Weights of a small transformer language model.
Architecture: LayerNorm before each block, learned positions, biases, tied embeddings.
Training: 192M tokens, 11725 steps.
MLP neurons of a small language model. Each row is named by its layer, matrix (up: input weights) and neuron, and shows model dimensions 0-191. Each number is 500 + 25 x the weight over its row's rms, rounded and kept within 0 to 999. Numbers have three digits each.
After each neuron's rows, "fires in" lists the words (lower case) most often at its 100 highest values on Wikipedia text that the model never trained on; "fires on" lists the tokens most often at its 100 highest values on Wikipedia text that the model never trained on. A number after a token or word is its count.

L6.up198:492485491496490538525514489496520512445488528532503514513523469540478551472485512533514514491481451532549492492482476535491515499496501504492503455531478510506560475480504543502496488440531528446520510526520518493523465495499521525513484480548511483527482531496492495489502478548466512524501493512535482507521494477489491505477466498483494503512487459482492525472521473520499514480451509514561448471533472500474492413497491514499520462543490494487455475472473539496510479546457498505475514467486490509479501466533517490476525498461511502527516499497481497547496509469491532503
fires in: "de" 52, "deaf" 10, "devi" 4
fires on: " de" 55, " De" 20, " en" 14

L3.up684:516546477506534490482440482525509481528513484496491502539514488548490526459505490514537480498492497503505454477481491491546444473487470449482483456482509503501483533495519509509538509520502537530535495491501518500505470553480458447472503493507527527500468490496471527489525525510525512508547489496478473511492477446513523527517539508512453516477477519568505491486520475477519460477492512518528513495566504501504484487491493494509469516465511472485459493516536504530461519515471529495530534477484473499521493535472486472521503529526543480567524480502484484475504509477514486496
fires in: "by" 96
fires on: " by" 98

L6.up22:513484499503477485546500530503513543526481529518506495503506420518458469523526473481480486506510511485487480519541478493490495559520511516518504448506511551515487506503514467471509534466487546520443452483495500470485529496494499506521537505527481514530467499509460510529471519488493520540483474522505460511530500522483525478466507515528520486488546530469473511478465541504453482477529461499517513490491536467493486480541492539497491470550466508494514480531505447472522477533532515512462483481528481531466462504510509521503527481468489483486494460465501524524493494476481488523
fires in: "such" 36, "well" 19, "more" 5, "like" 4
fires on: " such" 36, " well" 20, " more" 5, " like" 4

L12.up120:459537506468487476448498542532482508523486504495554466514464496534498530476516520530517490445514479533490502516517471491530495465515501499500473487468500485529507514491511540464521490483515529533523498431496528506522445473490517508489543545553467521504489496509534527505536469484504534467465464497511482519459481508456521517492469538515529524503493486454517489493485485477494507526493487506473475518509484488490487511504509511472520495516484536480474476481492540484488488491471542483462548496541503531492509479542504514483488525479479528483561475481500450500535539482503544525
fires in: "of" 25, "for" 17, "make" 6, "gained" 4
fires on: " of" 23, " for" 18, " make" 6, " gained" 4, " get" 4

L9.up197:508486520532494495474482505448499472509477489501522473508534474532499523508497474499529480477539474483508510493480474507495502477485495500517506535518515510527517527481503509503521467501459524517512484430510516494536535503528536471492471560544498532449518500491510525494544529495459507502479526521465517502503481541463464516488491513510520524510543540481505524451476466498506483506503463515530540498525532497532505537480490463542543435472473482527474514504497505497511515517478495480486498486547413517519482461488518499474531497448508481506518523463470502486500521508473493458
fires in: "for" 46, "in" 8, "goin" 6
fires on: " for" 38, " c" 13, " For" 12, " in" 11, " C" 9, "oin" 6

L10.up419:496518509476491500500497525492473543508501511478515514505510471495506474485484519490518440460485509470459548473546492485484518497482494535538480520480493447486513517480520527488496491510511511512509476483534548479490475508478550519502548492517457509517503502512486496479532507445486495481496487515532496514517535476545511506433489505500557499514510546510479451521476479452495526491459518506472513490469466512516520487489478517478557500543523525497505465507485522480512486482493496511484509509482502528466503506540516494474512496462444475472512480450519487513506521564474416501
fires in: "been" 18, "are" 14, "be" 12, "is" 10, "were" 9, "was" 5
fires on: " been" 18, " are" 14, " be" 12, " is" 10, " were" 9, " was" 5

L3.up486:520522518515485476502554514473519520516490478490508526498454492520492452543423474581494514500483505466482548423529492507475541520506532523510489489505505488484528479517497483520490508490470520499537509494544535495513483473494497468497500489462448512501502515458485503497522464508496458492507485503462502482519470516476485515495531426516477446468519482501512524490529504473520538499491513496517550553523512524489513508486513503473473508484487483444534506493501514533538502493481500509486525520512483481497494483532461517464517467510481513521502469485522494530481475501507491446
fires in: "the" 38, "raid" 8, "n" 6, "raise" 4
fires on: " The" 38, " ra" 22, " A" 11, "″N" 6, " ar" 4

L5.up183:528482490470555514489510512505509468498493510522493513453525540504495474488466517504517471528532486505517487497477484494520518519466515492456507500495496500491507479468483460525488527522516538470524484485496517493543501544496478473506542541442516528493480487473525517530523480439501521495497434503540492502510578508498477492474497469484532480495510451535458531536503480529510509505502517494425484527499508504514474533545504495485476554505498472533508530509485489516470467509546500477502573481505506480481475538510495533497457466481490511534484524503497485508502472502467492492
fires in: "was" 41, "were" 13, "hearing" 9, "been" 4, "gene" 4
fires on: " was" 43, " were" 13, " he" 13, " gen" 10, " re" 5, " been" 4

L12.up483:477469452490508455467478462532536511542453496477483482509536518507456540491438552479506519485510546514512453515458495493494485504508521476531511473494528472444513482487460510508524502509469507504522530457505480492495471439497526499545488512494485502487539532510500506551491511531500483514498558521537517536472498488519491502499489504503521544477575543476517480507477535506524516467484486481506513489499473492505486481521523470502516539516508467499461522552463516538505477488530491473489497521505525497512471492494465526541499478504496466513509494477484508469478524523505493486
fires in: "is" 40, "it" 19, "the" 8, "are" 4
fires on: " is" 40, " it" 16, " the" 8, " ref" 5, " are" 4

L2.up650:522491516486490470492503495481481517519543517481466510510530494492499493451431516541524511459493491493480478486523486494518497519482543494512536456452499513547478514499462494493507465459509520535463476509509531489516536543490445483490505476524552514512511467476495519494493471495492498500483499458482478482526500497492531463524511483435509499531459505540493480507483493522497457516518504496496542543516504524532519563462517494510528496545485473489517498520453513518515521458499467481484493526470485435476474547507515484518513523540488483540502522512477492547497511536513496481
fires in: "the" 100
fires on: " the" 89, "The" 8

L2.up537:512554487495561507489464516503509532519525517503488527477508495453462494477452509481531496474544497487509489515499470517454482524502468543514495510529471501482533519492500533513494490440528518534467477493511562491528484500465520494488512485485491519523428516506481491481516502512525509468483479503504476523548532497495487460521479495466536502529515475492548447487487485479495500479500494517514500498525517519489556461493488504504489536558515494501526462434500493495494485494476496511510563475506507450494518533500496556477485534482487501517523495516465462478475491517484537487
fires in: "de" 49, "d" 6, "deaf" 4
fires on: " de" 58, " qu" 8, " del" 8, " d'" 6, " do" 6

L6.up413:468484480478487530479484540436519485486512485520545482461468546513471527559443528498515507490503508472494516485480526418492544537487518487487514522533563486534493491476472487532508492480459517487464522523512515474509535487525490491525522513498478478476522520469497480530539463462535539459484498507520483541480513531532491481495512480499474466517512485487494479524499518477498480485506542467498500485455510495530481504541542488538519492504466502491500498479484511484521525535488515538485511502536497492513498508500498490515481444474487529501511548514501556513515496484457476493
fires in: "was" 62, "is" 17, "did" 5, "were" 4
fires on: " was" 63, " is" 18, " did" 5, " were" 4

L6.up445:473484498469513487482483484529496515485537496518499498476508506535499508510487483524535418449490505516470473492515499508488525526505484487541472520495539492548487467489460500516540493510495485484518467465488527471472496535544507469488553495528475516468509516534495508486481491537549517480508512457494488468488493509495505521447462496508539536512516499527446554490447519507493522517493514493525496513455498447525527536543484513540521448504480533493463453484472551467518459505457502516503512535527492511502477513481494516531503506485493521531528483482495517533507516484487486496
fires in: "was" 32, "however" 14, "be" 9, "despite" 6, "a" 6, "although" 6
fires on: " was" 32, " However," 14, " be" 9, " a" 6, " Although" 6

L9.up256:516557523467479450513535540496500495517486527491483505529510492511465478514488507519512509527534487485492491482498484559497524497494442485464490469485509491501524519465534478509503540536487497469456493495535518510530542457517481507487524485491487524470497507480518527490507485495493527474500491496449452527504536551524505494429510507512513509532578467534510504528492520466492469484492498473484536490527538501527487498454478486495443478506532485478493518508513460526446496502461490547544507531496491489531483496515490519486512484541505460492495500477504515454490501471469482514
fires in: "of" 63, "to" 9
fires on: " of" 63, " to" 9, "ate" 6

L5.up501:516509483534466490485520522519518493506451507498502472505477524532505515471578530510502518516513477481522477509506550445568522462504510477502504430503486477463457502466487493492512500465470501539534532492475480537488513472481493557542485486459509492521516517528516492552462493466462493493516489533536498519517530498497463515522497502498515518517483480523488505510530477482488483506505477472506507439481489532489503528528521471501489529532467501477530510512497497477471507491473506514496497543527496500483523472520527509542466497484507479526458465548520484496492522513466518438
fires in: "and" 27, "of" 16, "war" 9
fires on: " and" 27, " of" 16, " War" 9, " Roman" 6

L2.up90:511512457480464531526508513511529497476504547514490509504492526500500480487500477545497451515498530459456503501543518468483493498490467501489473462502551545497441513504518464486520513502509458501532511508466515480504467465465522493519520515474563524544519537506534462494476485532506497496523454516490511469478509493487471469479513512510500542489512481493493501500534526497492493464501545450477492480492480532481542546514505496486484521520532454498532509533493554500516552500519509502543529506490552465464476492531492475464508478484533475496507475474477458524490492525471507509
fires in: "died" 29, "death" 13, "short" 11, "sep" 6, "preceded" 4, "date" 4
fires on: " died" 28, " death" 14, " short" 11, " Sep" 6, " Ot" 5, " term" 5

L10.up639:539530557513521527489511492569508500542496517496517511496509491478458513485482497487538483484496484501507457499524489473529459513493498502525534507457469476501543448440511516519519477461523486528532531489453469477512506499529486506515510545532486489500533551474504481499499508523518503482468523461449517515489481500545528514455462523506524487482510490491508495468482469489484528499524496471477521485446534520522501502493503520476535502481510494521509539534514506483487521505450497474543488510526514545513528511471494483484532461456519458503528503523501451505499463533521487536
fires in: "s" 32, "on" 8, "born" 7, "held" 4
fires on: "'s" 32, " on" 8, " (born" 7, " held" 4, " in" 4

L3.up503:518503497488469512533503534522531536545502465474501450503485522497477490506554493545505547463490448528489523510447504507495491477522529510480471480474474507505531487463486442471485509477517519498499500477434485529482475474500475481534480520530472487510522513517523456476460484512516518514459481525470519490502502490481536477489541494513495512461458496492481489508503494527497540491488500471484516480526493529480496498500492502481505549513453485524537533512510473477508557506546519475538515546502482460498548489508521466472504477499481494538515527500503529496537555461487508476
fires in: "of" 20, "and" 8, "against" 7, "with" 7, "for" 7, "by" 6
fires on: " of" 20, " and" 8, " for" 8, " against" 7, " with" 7, " by" 6

L9.up508:493517493523451481471500478503511517466465483523491460461499502516524515501478518518531490547478497499507458495463513517549500481511494539551556496489510510513499481516494530545456538504469508525472535516522480506473505484492526495534503481510530494487510473502475461518458462498534505504508518500561532503502489462518469500506532483493520537503498505492451504534467481562500516483501533538487498461505509481526550526536460493479509481496483497509459481479496462521529481502477532537532480560496469451493524518532481498495496508527429521485511514497484483505500524504493492556
fires in: "and" 83
fires on: " and" 83, "b" 7

L3.up421:528514536512551497472537501484519435480489512520491482509507494514488540519489514509509499544485494458530449445485463500533493515463487508489483469505537500517520480455481500547528446522523542517464554529491509512516451470500468463507503500491491493493467495494507528513540482481470523484489457498513498488522560520502492495497490531518485543454483513503499504483513481482502487536476497491493567498476510493532456487526495505534512485481520507515489481484506525512496491527520559467525515503523496528495486544480476527535488473480503538524470508507447507513443515499493479546
fires in: "are" 18, "were" 16, "was" 15, "is" 6
fires on: " are" 19, " were" 16, " was" 15, " is" 6

L2.up194:504464476495502523521532527513505461479526519479503479514504504491478445479481497489537455488466514516556517516503534488492564515500468515492482541471490489469524512485520497504515492541536536434498496535494505504493543544506485420505486508532537499540470496486471494514491490521516469514499526513520493533506548508474514459486513481508497515506514482512521513497486468519513523491466462502528538495526499502477516486503487495476519526447482506496509517434481510495488533514481487442502530474473481524515533433486492519486513543496495501523505491501530437501493480469499475548
fires in: "national" 27, "tournament" 16, "public" 14, "state" 10, "publications" 5, "s" 4
fires on: " national" 29, " public" 24, " tournament" 17, " state" 11, " women's" 4

L3.up42:509536514509510522533473518518485547488498496482509524515512511460483505509462478458461531500427498469486501488525510536488521485502476513527525533512497514483540490470528470501503506475554498503484491483513527532502485502504517536489483487486470495499552509506541504536546462509522463486544468451475500512470503425476451512471486519520485499486483499522514497502520526494513503495512480474476495475480536491537529496478526489491515485497493504506538442522510541542511508483465470495504512470500529473474493476562517502448496498485514500431530515536476484497484451514516539491
fires in: "died" 32, "death" 19, "retired" 8, "retirement" 5
fires on: " died" 30, " death" 20, " retired" 8, " retire" 5, " rece" 5, " suff" 4

L4.up549:503504465529502463492517510488497511495493545478509542518456491499491492511472510484513508510531483471516484506545508526456482487473520484486529478489544495495467482463497544490476475516518471511525484534459483493512459443519533531510505478512506554505477505481482537496528536524504538495496481506474486546489522446472492490544474472498520499522492484503509498473443534505510484544505507564507522498459510494551533578497510518458534469471509465531498482537493508490493466476514513485492501506502527502467494525512488508471498544510487438462491480504500469503542498484515461481
fires in: "the" 24, "of" 13, "that" 9, "to" 8, "its" 6
fires on: " the" 24, " of" 13, " that" 9, " to" 8, " its" 6

L3.up419:537473497527531480523505481495498518524489528523487506520472458505485471501486483500525506511562494483528463523503476462489485503561494480496505512482482504464562534464502465533486522498483518492510423526463463489482523498500480495492502489496464497517469528496508535547538476483490514475487468490460494497567474529506494505490532493488512462515551530493510552537441497493524502482548503504479483516523505482531461484527485525502513463486498450510499535502498465546518523531500503471496509514491542513486479528495489539512510525488472526486471479499520548482478476465509470480
fires in: "such" 29, "with" 20, "like" 12, "including" 9, "include" 8
fires on: " such" 29, " with" 20, " like" 12, " including" 9, " include" 8

L3.up611:493508545477510514513528497515532528550502540490516486524475459482479490505487466523492476529478536522526474522479476468507494476482509512501474477509499503497504515505503519482450479519512512438533508477475509500433500501511486501529501530489472504476518535518459439511512481475526495502500507509477484523458533491485463492495487539535502519541574520533525502484460544541523494491509495490504511529510509480495543483527536464514490497497458538429530489511512507523479539497489520482490479495496472537469460495466497491524506512509484555527482500508432468532524511483506488528
fires in: "a" 15, "french" 11, "us" 10, "american" 9, "japanese" 9, "english" 7
fires on: " a" 15, " French" 11, " US" 10, " Japanese" 9, " English" 7, "American" 6

L5.up725:482466507501504500464529484484498521518553510491505525478503517516499459514521509536452452505532495485467480488490507532518516481514484512486531456501485499459496484496495506508527447491525507523491437521481473563502477453476493503502473459504496486513511520564518492530495523511508505507504473499468512536530435451484515527496514578498511495487548501498490494473481528493529508484482470498554478486475520507483490512494485471544436507458512501539477517474484503530498497537525493476488535482513517541521465534507515503494454491537491459518532534489494484510499465522472508506
fires in: "first" 39, "second" 10, "highest" 7, "largest" 6, "main" 6
fires on: " first" 39, " second" 10, " largest" 6, " main" 6, " third" 5, " last" 5

L6.up749:498519498492471441506560519514537489487510502456517504495505471521520495489538529489511526519545515466505548430481536535458538509435473482493484487500516501492492508493503533541520465523476509539533504485493520495510471494504535514487508482529496486498497473530515493485503484537517492471505513511494455513506515477494479558489501516483551481502549460518483501509481513487462520497449467473501482494508508494472500495506489441502497513535481467494515494494514441484488492473476501541503503543478488507508516477511503483499497576524472473445469513542506488532518529491491476453
fires in: "of" 65
fires on: " of" 65, "ing" 6

L6.up731:502502532528507506478496505459526522494444508546487480494473500510485489469476520476485489480478489458502461508448490519520459519510538470499463482458515473489513482506478516526477512492511537482479516527489499521503458518475547501485522490508467506499514570474506472476525537519509504513466522497488576496533526485488568566542470502524510514492529479464513520486525474508523518521517479522509520521439491494585506503506477519488512474534486547505496483519490496482491482545493509508509503491495498523479450480506506488487517506492442477534511493483465509514493488527495516525
fires in: "s" 30, "the" 17, "for" 7, "ft" 7, "in" 6
fires on: "'s" 28, " the" 17, " in" 10, " for" 7, " ft" 7

L2.up498:447507551493483507534531510514488499538540489482484496529532507485489494497545474512486525536518456451532453505484494497483506494507497510503495497506484517500523494474484439522524484483485541493469454467514463481518532535485526485483503495528492532558533480500529462527456493516506466513465486492535487508502474471479516505490454488512511475525496503503497509521479479491533457497517525497509512485534535520492478519493475540491517538466472437516498514426521527450510492462518535478502529496508498513520490508471522523516500544529506522518504552459475553508539496493506499488
fires in: "including" 31, "such" 17, "included" 12, "include" 11, "involved" 8, "includes" 6
fires on: " including" 31, " such" 17, " included" 12, " include" 11, " involved" 8, " includes" 6

L4.up334:491449447488492531495490508487461499513479534511503464516506475471520544481507502481444488542505501537502439563499521511489495512511474473514484466502496514463512499499502497463490518492510520488512456486516528493505534515539497503494461497535461520471487498478534496520489524478507502475493483480536500548529492502508485458528527502509490473506566528461521521478488544524500503509523491483482444560479495509491514543488474526504513501481497506525487527502497531563516471492477488505455484461498520469506482517550467549529496527482504466481555513489490501547513453512491508492
fires in: "more" 26, "most" 19, "much" 8, "well" 8, "sims" 6, "very" 6
fires on: " more" 27, " most" 19, " sim" 9, " much" 8, " well" 8, " Sim" 7

L5.up709:541463524515532514523526454518488519459517534518487502466506511492500524498479499486558505518516533482464497481510521496514524525463519521486474493505502480480488515512464491509515518589542538449459481475498482507500477522506569483495515541482528470466518490501477517531522468447497496484512461512556485515522519497483494527438503471523485505509490514514482490443505489550481540488514487496472492494483490480508528472478549486455497512473504476496498473467511528487523523492522442527496509494553474475511498510492529484453476490509483509493519500509518484507523499514481485549
fires in: "was" 38, "been" 15
fires on: " was" 38, " been" 15

L3.up278:508484539511496498489511511538545517469489541531474494482470424476504484521492507478516520506455513484491466520491498510462496473483522476496487533525501525500482502478482517459514491529517491480487478500484531495491491491505433518488444482501460452464495505509466498535520452492520514523514506533520521524540469546504456494453494542489560491438510509508525493529491525487513531476514505542485495495496510502536549543506506489509486492490514467509535489488551548515483468497504475541511521521505535489498460499479491494522488506484463510512488498469516475548517552532533503477
fires in: "american" 23, "french" 9, "spanish" 8, "billboard" 6, "100" 5
fires on: " American" 15, " French" 9, " Spanish" 8, "American" 7, " Billboard" 6, " 100" 5

L4.up189:500455495524518534504468511513509553512488514526512464475475495503529502486463448526506497512492554474491426464486533499524497486501497512531526466536483521472544501502520499525508475511511479502498499484495481488454458503493501536465534483518502467517520498503500546500572449513526484490470492538518477498499494507501531497518567489489446515496497479506477501503527515479533504491493470482465502472541496443508508459464486494517513506497521502468494471502495510527476496537475498543505488547529511517517478472450494470514498510525499436505538474525486522496537532493540491505
fires in: "after" 31, "during" 29, "by" 17, "began" 5, "afterwards" 4, "following" 4
fires on: " after" 18, " by" 17, " during" 14, " After" 10, " During" 9, "After" 8

L5.up69:514508555477500492503464445525478541492491546475469495536475521463529481519501514510547467532484457474479472507474517537497465487530520482490486471465541505500485457519484496530508529469494523526472556532535477508492468487517507518499498510503532465522506471520485499538482527471491468474491449492507503527515528544466496544505520495488484528500473497483515454504523453517505488460482507557490495486500516522555508501483465481492518493506476519494506550482469496554515477477500502518474522491482499450500529509526490475492480519540530485523493474454480485492524551509515480521
fires in: "and" 90, "of" 4
fires on: " and" 90, " of" 4

L3.up739:496488529524504479493515499562542524478511519504475471550511458471544483479517540547510529512505516472487500561518489487495462529446518501520521499485498455489511459487508495512473484446489501530499513509487553488480478511495508494511476486482530479490468485549480502485498516479518459505542525477531464513518530531506484459546518482533499548498495472500469508522485557497510517513496525501482461532522485479528493494503458518500506521492491477533464514536480514514509460500567478514496441518505510494490549502458485524487524497505510510467509511496479484461473486464455512483
fires in: "member" 16, "part" 12, "period" 10, "time" 9, "result" 8
fires on: " part" 18, " member" 16, " period" 11, " result" 10, " time" 9

L2.up69:491447502538504495503513495504467496472510467519513468545494454513498497494523485530511500491507488532523490533502509486542477528513519468526483478521485479478484545507496479510484516493486523513510432480496487539528511510501542473480476490501517475506454469469508489522495480526442507483473530496496515513516505489477491487479481462482516485531512519506501501513499484486538449479514537522507492477514528474535489509497495522504526475503503505535511585477481559492537478465477541495552468507476498520436465484499510549524485533518511462518510555485510487525483541526438473481
fires in: "such" 43, "including" 20, "include" 8, "sometimes" 6
fires on: " such" 43, " including" 20, " include" 8, " sometimes" 6

L3.up748:493468463516519507515538474486483494501540517517535475512511522494513489515447446490512478505488520468506475519470473461488469495511510521521499496483464529506561501472490452478517483503479550517516465510470499495483507520480526528534495493455485512512515527509483484532454536543459484486481492475481520531519477461460492503479483497530495559508528508527513486513505470523504464507508541484529528527454509502537475482501490528480490468466500484510519510508516556477490519501484502487541516500499515555457497505506487518481486491459487514514514561486477494512576450497450474502
fires in: "including" 13, "served" 11, "played" 11, "included" 7, "include" 5, "featuring" 5
fires on: " including" 13, " served" 11, " played" 11, " included" 7, " include" 5, " featuring" 5

L5.up191:529531506518512479472543508510523471475475515499487508490461470481478509463448544522499494521539498473540493507467507496546501489507505537485530472509501519514505452481475492506518506485521478495479505507517463454522522486514515489455475522484495513565485524519486543497452539490495547496487521513450482524531479506498537568519460482493512519501526504495460492494514519490538510524485497485457474488450527528507528472473469471518476502506514511540493479472523505522462479538479496482518524535528531525506540446478486532492490495454496482482547509493465468505456505526495482493
fires in: "the" 69
fires on: " the" 43, " The" 17, "The" 9, " h" 5

L2.up54:457486485517518499552517478511543482485470471477494506553488494514509548467472523488517513477495497508515516488528439542483507470541541461492508480492525470496479495474486476523521496519525539524481524513484494510535477472536541458493480484534473481500479493520528473502481519509495538566486494517492445506494484529504505543467512521494484499516537486516476467549481493523491472558536524525506521500510511505511471494496436489472511497516515482508476495491526501470517452485515516484541468471501475468531497511475466474483474499505474471568474479500511500536469540507511519508
fires in: "station" 21, "use" 15, "allowed" 8, "system" 7, "allows" 5
fires on: " station" 23, " use" 18, " system" 9, " allowed" 8, " allows" 5, " organization" 5

L5.up153:531475474541496519518489470498537524499531524483504509507471480501488506499462482527546457498484531468495484514504523534428476468520530527546500503502489481498496465487508513495513527484487510446514455525505489509546500515502536492521554535465488503502548491498502468463505533478512497468504473518547516504499488534502518544537504458497496515514522495515491514484496454468489501549513525500498463494490480469517531466513491499489468496511527521468522505491460492528505518501489454508455491488524467493489499450531497520476485497433478517473562522449470531461490529492525514482
fires in: "in" 27, "made" 18, "to" 14, "of" 12, "from" 4
fires on: " in" 28, " made" 18, " to" 14, " of" 12, " from" 4

L3.up348:507413471507479485514472472520506476450487519488534508500525518516528509458527560483519489465483471501504494525482559519536495494531517511459526517467497479504505504512545509511489443538500495507459515471498550489518527516470470484509479524534455521491494531503488527508526486504520514504478487476493506533518499556506526511533540545524493513479543494437513480456518559490493463488503487519490454486518495489502480515544495495510559502496488505504487484506519493526504516526516470522487461466520465479470519489496500540465492533477519491504475472486498493514502472485520528486
fires in: "more" 52, "much" 12, "most" 10, "very" 6, "less" 5
fires on: " more" 50, " much" 12, " most" 10, " less" 8, " very" 6

L10.up614:484520499521494530499520520513479497501510527457500509492491460510449552507499487476524541468512436476533484513507515492488508447495524510488491509469511477540518575493474509498479481526483570490538504517511522518497479480522456508500473542540492508470503477502510491492511548479506495531493490565486522555521491505488461454504495528468500516490540473508511522442502490541470505500484492497466509519486474475505515508537495510467541500528485501491495557525505511483497526498496518495491535543503487524520498540477491523514511546481467475509468507504497519525530494446473553492
fires in: "of" 34, "in" 6, "for" 5, "to" 5
fires on: " of" 34, " in" 6, " for" 5, " to" 5, "es" 4

L12.up403:509489516478499535539441544487496560489517498476498502507489490510487538517502510501495489459481505508511537565512522499434480473535546510509488505494477532481524422464494523495536505526565467480501527479480526521492509542520513500512488492461451486505535512506471489490534495480456530490487509450460488506461487491492509543517482543490524510537518512513494504499491509499478516505516478515497484458494447510491488485501464475492509538514530473442531481514461526547508487528518532538503504484475451525468462492475535482475512514512506496519519503506505505496508507482512517523
fires in: "to" 32, "in" 9, "made" 6, "first" 4, "would" 4
fires on: " to" 33, " in" 9, " made" 6, " first" 4, " would" 4, "th" 4

L12.up374:485495504505514489509497534513508439541481469489530507490569516503484487538465499470493483476497526507506483542532462501480514532481451508492535474480514462512489488503466519488538488496504531497467496524480512488497470474526526519495511479514500512509503512521508497499505498489497505494447501561521496506516508496518510480450495477516496554472491483467541521499502500475506539493479492480436486505495447523518506466518483517509506514502514460532483552435501500473547518547542535529519514461543528500503489506511494511486504514442473468512499512531441508462500536512449470520
fires in: "are" 48, "is" 8, "usually" 4, "different" 4
fires on: " are" 48, " is" 8, " usually" 4, " different" 4

L2.up44:496529495453488567502503475513504476551494528515527468541461485518499497511523519547533496496516499500474488479507523518498500501490507506477452466493505534518474568511503483552539500521520481500555495521507503496480481497505488439504484517504477473502473481493472556503506516475516472483523454506476492534511510479483528482494517503539494471515510473494526485540453504494518501521453478528491532516529490510488511504484471489491467455503529488476503488496491516495510505465492468435498525561487483502490445457474491488519537498546543512512520473484474500459493526527451524523
fires in: "by" 34, "president" 10, "coach" 6, "lead" 5, "first" 4
fires on: " by" 22, " by:" 12, "ead" 8, " President" 6, "ator" 6

L12.up37:467503541510460531532521532462507480466494514525476483542474501523495499528476496475494505481518483455531477524474553502463513478514478484512517488556485500540546502487500538504477443534542509458471503503526456495505506548496447437491502508488518457513520538453520488473489473457475485540523515517509514513540490471516525511508512483484501530488489524550449494487488526490495518494503469492485542502477523505479490510542454530506498505489493498491503514524512493523517482517463504483504471513458533512495506464498494492459535530509496488518496527448464464500548488496475507504
fires in: "the" 25, "s" 15, "national" 9, "ncaa" 7, "world" 7
fires on: " the" 25, " men's" 9, " national" 9, " NCAA" 7, " World" 5, " women's" 4

L9.up757:480526496527491501447517468512493509508514519534493527500476505525515486488482526530506502467540499471488485478504531481527505515575512493493476474488471470521526483485534484486506494487496541479522480531503518497490495550493529499480497478529472515503517513501494535510489504463457557536482512492492500495464481497477477479438451444514552512506468486517477482515467515552544516490478472487454525523522553484498528523491451467481524514520516487485514478500481507512501519517527481500526536508496516489496473534480553538495517562483496464520516534528446500491447532517498505507
fires in: "the" 69
fires on: " the" 68, " P" 8

L4.up49:539470514512556516516470473523492481512537495502470474479532504533485508560465542455502452452452471472498508468513494496536488521502508502485505508482496494484524504467478512548483471507529537487509488539532506490499495521509486531501512498485533473504477466549522510511467474458495477535516471517476473530483486515518512483480429555477541490511483511480423499489505479520487486517463479493486511523557505505524483530517466490504522510492502507535494472487514488507500483495495490522512567472483519474494502557517495502494548501456500474524491452492516495516475515509473504493
fires in: "became" 31, "was" 25, "as" 17, "were" 4
fires on: " became" 31, " was" 25, " as" 17, " re" 5, " were" 4

L3.up58:520527536504518501520520471492493482496497513497532525505487489502494555445513488550540515486497504490540463517474451497501533498458491436508516486505514506548492475441458488522531516453555507518499502523486496533484465469478516504513495497470499498489501454502500474508473452516479505548485506501537455500522489490504523481521517484538493510514519510519474483540525507497493489497532537491503466520531498497539496529489513512512498478433484511524477490476495496498540520474486537532527506491447464498526496508472542467522509561501482492486531475509433528463516493520500518476
fires in: "made" 26, "make" 8, "allowed" 8, "gave" 6, "named" 6, "allows" 5
fires on: " made" 26, " make" 8, " allowed" 8, " gave" 6, " named" 6, " allows" 5

L5.up322:498537457453513502506508527534498493509469484479516496472537508529497493505490505511487482484466501495540445513461501495496459524471514502440482464482482492524485474460486537508504519494482506501505505477481531490551483526503501461446514502517497478522470538493473530472501498526513532516529477506447473496490498465531527510538479461509478536510483482490473485470543508471501507477530505514557478492560505479519489484467502508540491506503497493499519527516519510513497484509502537514489482513506552476478456515497508475510504576520513477538554497452506536512480515466550451482
fires in: "by" 71, "against" 9
fires on: " by" 70, " against" 9, " under" 5